From a checkpoint of a small transformer trained on Wikipedia.
Size: 5 heads of 64, MLP 1280 tanh GELU, vocabulary 2321, 15.7M parameters.
Architecture: LayerNorm before each block, tied embeddings.
Training: a variant of Muon for these matrices, 412M tokens, 6286 steps.
MLP neurons of a small language model. Each row is named by its layer, matrix (up: input weights; down: output weights) and neuron, and shows model dimensions 80-207. Each number is 200 + 30 x the weight over its row's rms, rounded and kept within 0 to 999.
Before each neuron's rows, "fires before" lists the tokens most often just after its 100 highest values on Wikipedia text that the model never trained on. A number after a token or word is its count.

fires before: " " 92
L9.up805,281,178,225,202,159,210,188,164,228,204,223,190,215,224,230,160,195,142,225,223,143,225,222,214,175,281,187,207,258,184,211,186,215,206,205,193,219,236,216,189,191,212,178,203,247,192,156,196,216,202,223,182,200,183,189,173,171,184,152,215,201,202,198,160,196,239,127,179,158,158,204,193,122,189,167,262,201,170,228,137,187,207,177,194,221,193,145,198,220,165,206,189,269,136,239,205,209,190,228,229,141,229,222,177,225,199,240,212,214,215,195,145,213,197,239,194,200,186,198,231,188,170,168,192,127,186,200,186
L9.down805,181,162,232,232,234,206,241,231,193,214,180,199,195,141,183,157,176,262,183,170,236,263,226,179,182,197,194,192,196,217,206,174,218,195,209,223,220,180,145,180,226,230,122,232,206,194,276,202,207,216,240,188,231,254,247,162,172,194,184,222,242,215,171,182,152,174,230,176,211,166,246,222,223,188,210,234,256,246,213,212,205,148,195,201,214,144,237,267,153,220,243,187,174,161,208,201,183,218,187,171,170,206,167,211,219,201,169,216,235,239,224,240,200,196,256,190,222,172,140,143,281,225,229,199,190,159,252,191

fires before: " " 39, "umb" 6, "us" 4, "ell" 4, "el" 4
L4.up1119,209,177,182,226,158,142,213,179,196,215,247,171,252,185,154,188,232,234,183,193,153,206,181,204,189,194,143,246,238,227,179,226,181,257,181,217,248,213,215,189,185,188,180,144,250,207,189,271,136,233,266,260,250,199,184,193,152,196,190,206,216,185,185,220,159,160,228,207,185,178,172,212,128,184,207,250,179,250,172,141,184,263,226,245,231,217,173,242,195,188,229,156,230,190,202,190,223,161,191,185,199,225,206,213,222,220,196,207,167,130,196,192,206,201,217,168,146,169,218,161,250,255,206,166,236,212,248,219
L4.down1119,188,252,243,221,234,203,156,218,194,184,212,154,177,160,214,190,209,276,177,203,181,215,264,205,220,171,205,213,195,191,190,185,169,153,236,171,152,195,233,167,194,247,198,240,213,185,175,275,189,201,166,235,168,191,187,230,203,203,256,230,158,174,201,209,202,168,217,218,201,205,190,242,193,144,214,280,229,224,188,194,211,215,195,244,231,132,196,255,218,206,160,233,211,182,198,252,168,237,200,197,149,197,212,206,194,148,232,166,160,170,176,217,209,182,247,187,218,177,222,216,209,227,219,238,226,145,186,207

fires before: "==" 23, "The" 15, "In" 12, "===" 6, "B" 5
L7.up548,200,236,236,178,164,202,189,173,210,182,181,173,160,206,195,170,190,243,182,193,195,259,172,219,222,195,200,188,228,178,254,170,183,185,217,206,221,179,240,194,215,244,182,178,191,162,226,198,133,193,213,214,205,126,171,248,212,145,197,199,236,228,176,236,213,172,230,239,258,183,223,177,191,179,208,190,178,185,240,154,187,274,255,205,225,203,177,246,190,216,212,223,223,195,197,157,185,195,183,231,198,227,182,237,188,238,220,195,232,176,204,160,231,215,184,215,224,184,189,174,233,230,204,257,208,200,160,192
L7.down548,227,214,188,255,189,222,192,208,149,229,177,252,159,209,187,222,274,209,218,210,187,189,187,172,242,201,208,190,163,235,225,218,246,191,219,208,196,166,249,223,195,229,166,214,221,193,213,198,198,259,228,133,185,208,184,222,190,196,185,172,234,197,183,179,197,229,220,226,257,234,218,155,169,184,175,149,201,204,222,166,224,213,287,167,237,196,212,199,213,164,192,143,146,218,191,179,189,211,208,163,223,179,147,193,190,148,227,169,235,190,271,184,197,241,200,219,209,233,148,196,210,263,218,260,223,165,180,199

fires before: "." 56, ".," 4, " " 4
L9.up109,257,207,183,186,186,123,196,225,179,289,209,197,186,201,140,202,216,236,194,181,151,206,173,290,202,232,170,234,201,188,217,247,211,249,195,182,161,207,188,184,172,192,238,188,143,200,192,198,195,242,195,168,142,228,157,144,219,231,224,242,177,230,225,234,233,230,238,189,192,179,196,199,180,234,218,200,189,204,226,155,244,203,206,206,258,271,186,188,168,192,168,258,229,200,224,220,151,201,181,176,193,203,206,155,196,207,198,239,180,166,192,237,212,139,198,215,160,187,184,176,190,212,251,195,226,170,233,160
L9.down109,200,196,196,176,182,148,181,205,157,235,173,191,184,156,218,232,183,208,164,207,183,244,223,205,202,201,194,189,170,198,222,217,160,232,200,214,160,191,208,175,232,241,221,257,165,207,189,233,223,192,234,204,167,209,237,230,203,215,173,255,245,254,151,160,195,207,143,175,167,151,149,228,194,192,170,254,218,167,240,216,255,184,148,201,206,185,189,200,171,194,251,219,240,187,210,131,162,222,159,207,165,271,212,204,197,173,184,189,216,244,182,167,189,240,215,191,216,244,211,180,171,237,157,214,215,230,213,243

fires before: " " 90
L9.up1105,186,190,187,227,224,147,204,178,230,249,231,192,230,207,210,188,226,207,206,189,153,225,188,187,227,237,191,167,180,208,228,181,196,248,154,201,232,182,219,189,173,238,236,235,215,191,233,222,241,181,197,182,250,210,184,180,196,144,193,230,254,187,208,202,162,210,191,111,232,203,228,139,220,242,274,223,194,250,221,247,174,202,195,217,183,171,185,189,178,287,255,241,240,196,258,235,174,227,205,189,145,189,224,219,210,127,209,251,204,231,193,210,188,213,211,236,209,192,194,174,205,215,247,167,201,240,198,201
L9.down1105,213,244,146,199,195,160,187,200,157,190,185,207,195,165,167,243,214,244,211,211,216,193,187,216,203,170,150,211,223,171,225,190,188,193,245,193,199,222,182,157,200,189,241,209,150,228,176,203,171,176,239,196,209,175,175,210,169,205,196,171,198,213,171,210,242,196,187,199,216,219,219,207,234,180,172,230,201,205,237,197,201,199,225,186,192,218,150,209,247,144,202,174,188,179,225,216,211,206,208,253,261,263,170,188,165,239,227,161,177,185,188,183,192,193,123,206,235,300,162,234,235,181,188,202,158,174,124,249

fires before: "ed" 27, "ing" 9, "ial" 8, "es" 8, "s" 4, "ions" 4
L9.up187,208,171,196,182,202,213,195,212,233,188,251,151,198,217,296,221,166,194,170,236,203,173,211,217,194,270,162,244,147,202,212,202,225,249,284,199,177,173,250,207,172,173,259,198,176,222,188,209,197,192,207,208,221,205,237,189,228,214,218,187,229,229,166,181,170,212,184,207,203,168,145,202,225,209,203,188,180,243,199,206,182,162,156,227,162,198,230,231,200,222,177,226,170,274,207,200,228,189,175,268,162,186,204,236,196,247,223,221,161,229,200,183,214,232,196,210,176,229,155,180,194,201,151,231,221,153,222,200
L9.down187,185,232,172,170,189,161,193,207,171,183,201,200,160,257,167,167,196,175,171,235,237,161,228,158,179,178,206,197,193,144,191,185,176,219,193,216,183,193,167,199,257,181,142,189,162,219,206,226,188,197,178,192,192,207,194,207,235,216,236,200,243,194,228,204,214,203,205,226,210,200,221,177,264,218,211,228,208,183,203,204,198,242,210,249,173,181,184,279,195,184,202,184,205,133,139,211,231,166,168,191,209,287,236,158,179,192,229,185,199,218,230,179,212,222,158,158,163,241,229,267,195,149,161,148,185,159,220,161

fires before: "ed" 26, "s" 15, " to" 4, "ing" 4, "rote" 4
L7.up267,215,210,224,181,212,200,183,160,221,205,227,124,182,200,201,202,239,196,243,160,193,214,226,212,141,219,137,179,219,230,187,225,232,171,268,205,186,200,208,204,215,206,179,167,197,130,198,162,228,191,157,166,187,251,195,228,226,210,221,228,235,231,227,183,208,238,172,225,224,180,201,223,144,208,228,223,173,236,173,160,228,218,239,175,198,147,251,219,154,198,194,195,185,161,172,160,200,263,127,190,125,216,213,240,163,212,258,168,193,166,211,177,211,228,167,162,198,171,208,221,252,197,196,223,192,201,168,164
L7.down267,209,294,180,227,238,138,176,222,186,207,227,162,199,226,176,168,129,164,195,194,150,189,228,204,211,158,191,210,180,217,201,183,210,271,146,205,208,208,177,183,175,234,223,170,224,197,219,201,195,238,198,180,190,164,193,217,209,190,195,182,208,143,172,216,243,185,194,158,177,171,183,211,240,208,203,132,205,263,160,200,200,256,212,227,184,222,185,220,219,239,232,207,144,169,200,225,219,234,267,215,228,205,225,189,183,207,148,226,203,185,183,156,185,185,187,213,246,177,182,177,212,155,243,202,182,178,189,188

fires before: " " 23, "," 17, " the" 13, " to" 8, " he" 4
L4.up712,228,194,245,237,235,164,191,203,228,206,239,156,277,192,297,194,163,228,234,178,222,224,240,204,230,204,217,169,247,179,180,189,191,202,176,222,235,166,205,256,185,203,142,226,164,219,233,167,212,189,224,208,158,183,212,230,183,246,192,245,221,248,223,205,184,194,203,224,226,219,225,231,208,188,207,178,211,185,202,171,183,199,185,161,200,223,139,257,191,213,177,162,172,238,203,178,207,165,176,168,178,170,179,190,236,157,221,182,206,221,187,153,236,229,222,264,173,160,134,207,193,252,139,179,230,176,220,212
L4.down712,201,157,212,195,180,164,173,176,193,232,226,203,197,220,227,268,166,239,188,167,182,205,209,193,173,168,222,174,242,203,197,239,218,211,209,196,245,145,225,186,195,201,188,215,223,187,143,182,189,220,173,168,141,245,228,187,203,202,127,258,235,211,206,136,186,195,153,149,167,210,168,220,120,145,275,283,126,159,225,194,209,244,199,235,220,168,234,213,189,203,214,210,258,198,232,230,182,204,217,207,198,271,154,193,163,169,181,261,174,171,197,182,247,165,191,219,194,206,205,205,227,203,198,220,213,170,218,178

fires before: "==" 27, "===" 13, "The" 7, "A" 7, "U" 4, "R" 4
L2.up390,143,235,191,164,196,223,246,210,191,204,161,201,208,216,201,252,238,176,222,233,183,226,169,183,183,202,201,216,221,178,208,200,160,223,155,269,207,205,181,204,169,196,261,261,216,153,181,248,189,207,215,202,195,185,181,192,231,250,239,171,266,211,180,169,225,183,220,209,204,177,203,192,208,223,230,194,205,194,221,169,228,204,238,272,206,223,204,300,208,194,184,208,214,229,150,182,223,229,207,148,194,233,241,200,202,150,210,239,187,176,241,188,244,180,201,206,156,198,199,180,249,221,162,198,206,210,186,176
L2.down390,191,273,233,224,212,229,159,198,194,236,168,258,192,224,180,236,250,182,206,193,173,173,185,217,192,195,225,171,232,181,235,180,197,198,209,190,199,196,187,209,212,268,252,223,195,155,188,166,185,250,243,196,190,204,182,193,219,188,179,224,238,218,180,206,178,233,184,137,227,247,191,167,227,233,219,192,178,213,217,183,220,225,204,150,226,197,241,242,231,167,225,177,233,194,246,198,171,202,153,211,141,193,182,277,205,122,236,161,224,186,153,250,220,173,178,249,172,237,176,201,222,232,211,196,266,149,212,200

fires before: "==" 26, "In" 8, "The" 7, " In" 7, "===" 4, " The" 4
L7.up922,195,160,246,208,204,229,252,243,160,176,186,201,186,144,188,209,184,224,270,195,225,190,143,210,236,175,180,164,206,216,164,181,151,221,220,210,201,201,203,202,152,209,186,197,202,178,229,239,192,198,215,222,152,193,218,213,170,230,185,212,222,198,228,167,188,210,225,205,190,217,246,259,160,181,168,163,212,187,152,200,233,198,220,191,197,197,188,242,217,225,222,196,230,231,168,121,211,228,183,224,214,228,237,216,213,179,181,186,255,201,256,202,216,219,171,169,256,242,176,187,202,222,199,203,180,216,171,207
L7.down922,223,170,203,221,183,205,237,178,204,212,224,191,199,240,179,247,242,199,160,191,182,200,175,198,183,189,182,163,171,199,219,230,226,118,195,256,181,188,180,166,225,199,213,193,198,212,245,206,250,162,216,186,144,166,223,173,193,203,205,215,257,163,181,195,214,201,222,215,192,171,145,201,202,240,241,231,174,178,173,226,185,186,163,198,241,229,230,171,175,220,181,189,232,188,259,176,194,210,223,249,185,213,169,213,184,179,169,157,242,200,203,203,209,209,202,247,228,376,170,201,221,210,165,255,206,217,138,261

fires before: " " 53, "," 11, " in" 8
L7.up946,199,182,173,198,173,244,214,241,205,235,189,202,193,210,184,210,192,203,210,180,161,227,194,230,226,193,205,179,225,192,164,198,239,189,189,218,180,279,216,260,208,208,196,194,169,197,149,240,205,193,228,181,232,211,257,185,177,204,224,223,242,272,190,221,197,200,181,185,237,168,209,221,159,166,171,262,244,174,211,180,185,205,213,222,237,214,224,220,212,230,236,164,171,243,161,183,186,239,169,204,149,221,190,178,256,136,146,245,209,238,200,183,217,186,216,195,184,229,165,205,194,214,202,227,246,198,166,200
L7.down946,180,220,187,197,177,219,136,228,191,191,212,107,211,183,172,217,174,174,194,179,128,207,203,185,212,224,152,185,236,209,237,246,211,186,219,190,196,221,192,149,215,244,196,210,220,196,166,256,198,179,218,234,221,216,230,179,156,204,193,198,204,175,203,206,225,167,218,199,201,164,213,241,201,187,189,230,192,239,165,185,208,205,243,184,173,184,164,254,210,163,223,199,176,210,212,205,218,152,237,182,168,267,219,248,231,158,228,209,195,156,184,271,228,214,206,205,176,206,191,118,172,192,131,139,248,201,177,203

fires before: "ing" 25, "ion" 15, "ed" 8, "m" 5, "p" 5, "es" 5
L7.up340,200,221,203,219,186,226,165,166,163,219,203,158,163,233,222,169,232,227,216,197,243,210,176,208,126,219,199,167,214,135,167,158,181,208,210,265,180,204,207,138,213,210,214,163,156,229,174,227,177,181,160,239,168,217,202,217,210,250,148,176,235,152,194,235,152,235,146,209,186,231,200,207,193,203,196,234,190,199,207,193,157,161,166,226,257,211,226,213,163,273,251,229,180,221,188,199,263,207,208,239,229,156,211,168,233,148,228,195,173,205,171,186,209,219,162,262,183,225,189,192,189,180,176,188,215,154,226,158
L7.down340,209,200,247,215,255,163,192,224,209,209,170,223,180,205,195,174,235,242,169,212,191,164,199,149,224,219,241,185,138,137,223,185,263,241,211,183,233,198,204,239,212,229,204,174,219,195,192,263,158,218,185,199,225,217,199,202,206,244,193,184,175,194,230,164,196,175,221,160,189,230,205,216,181,165,233,186,181,188,216,185,148,143,128,225,227,233,149,174,184,239,162,134,188,217,194,193,195,217,237,229,240,199,174,193,205,253,198,158,239,179,114,178,184,209,247,171,204,229,157,197,195,215,193,193,171,181,216,198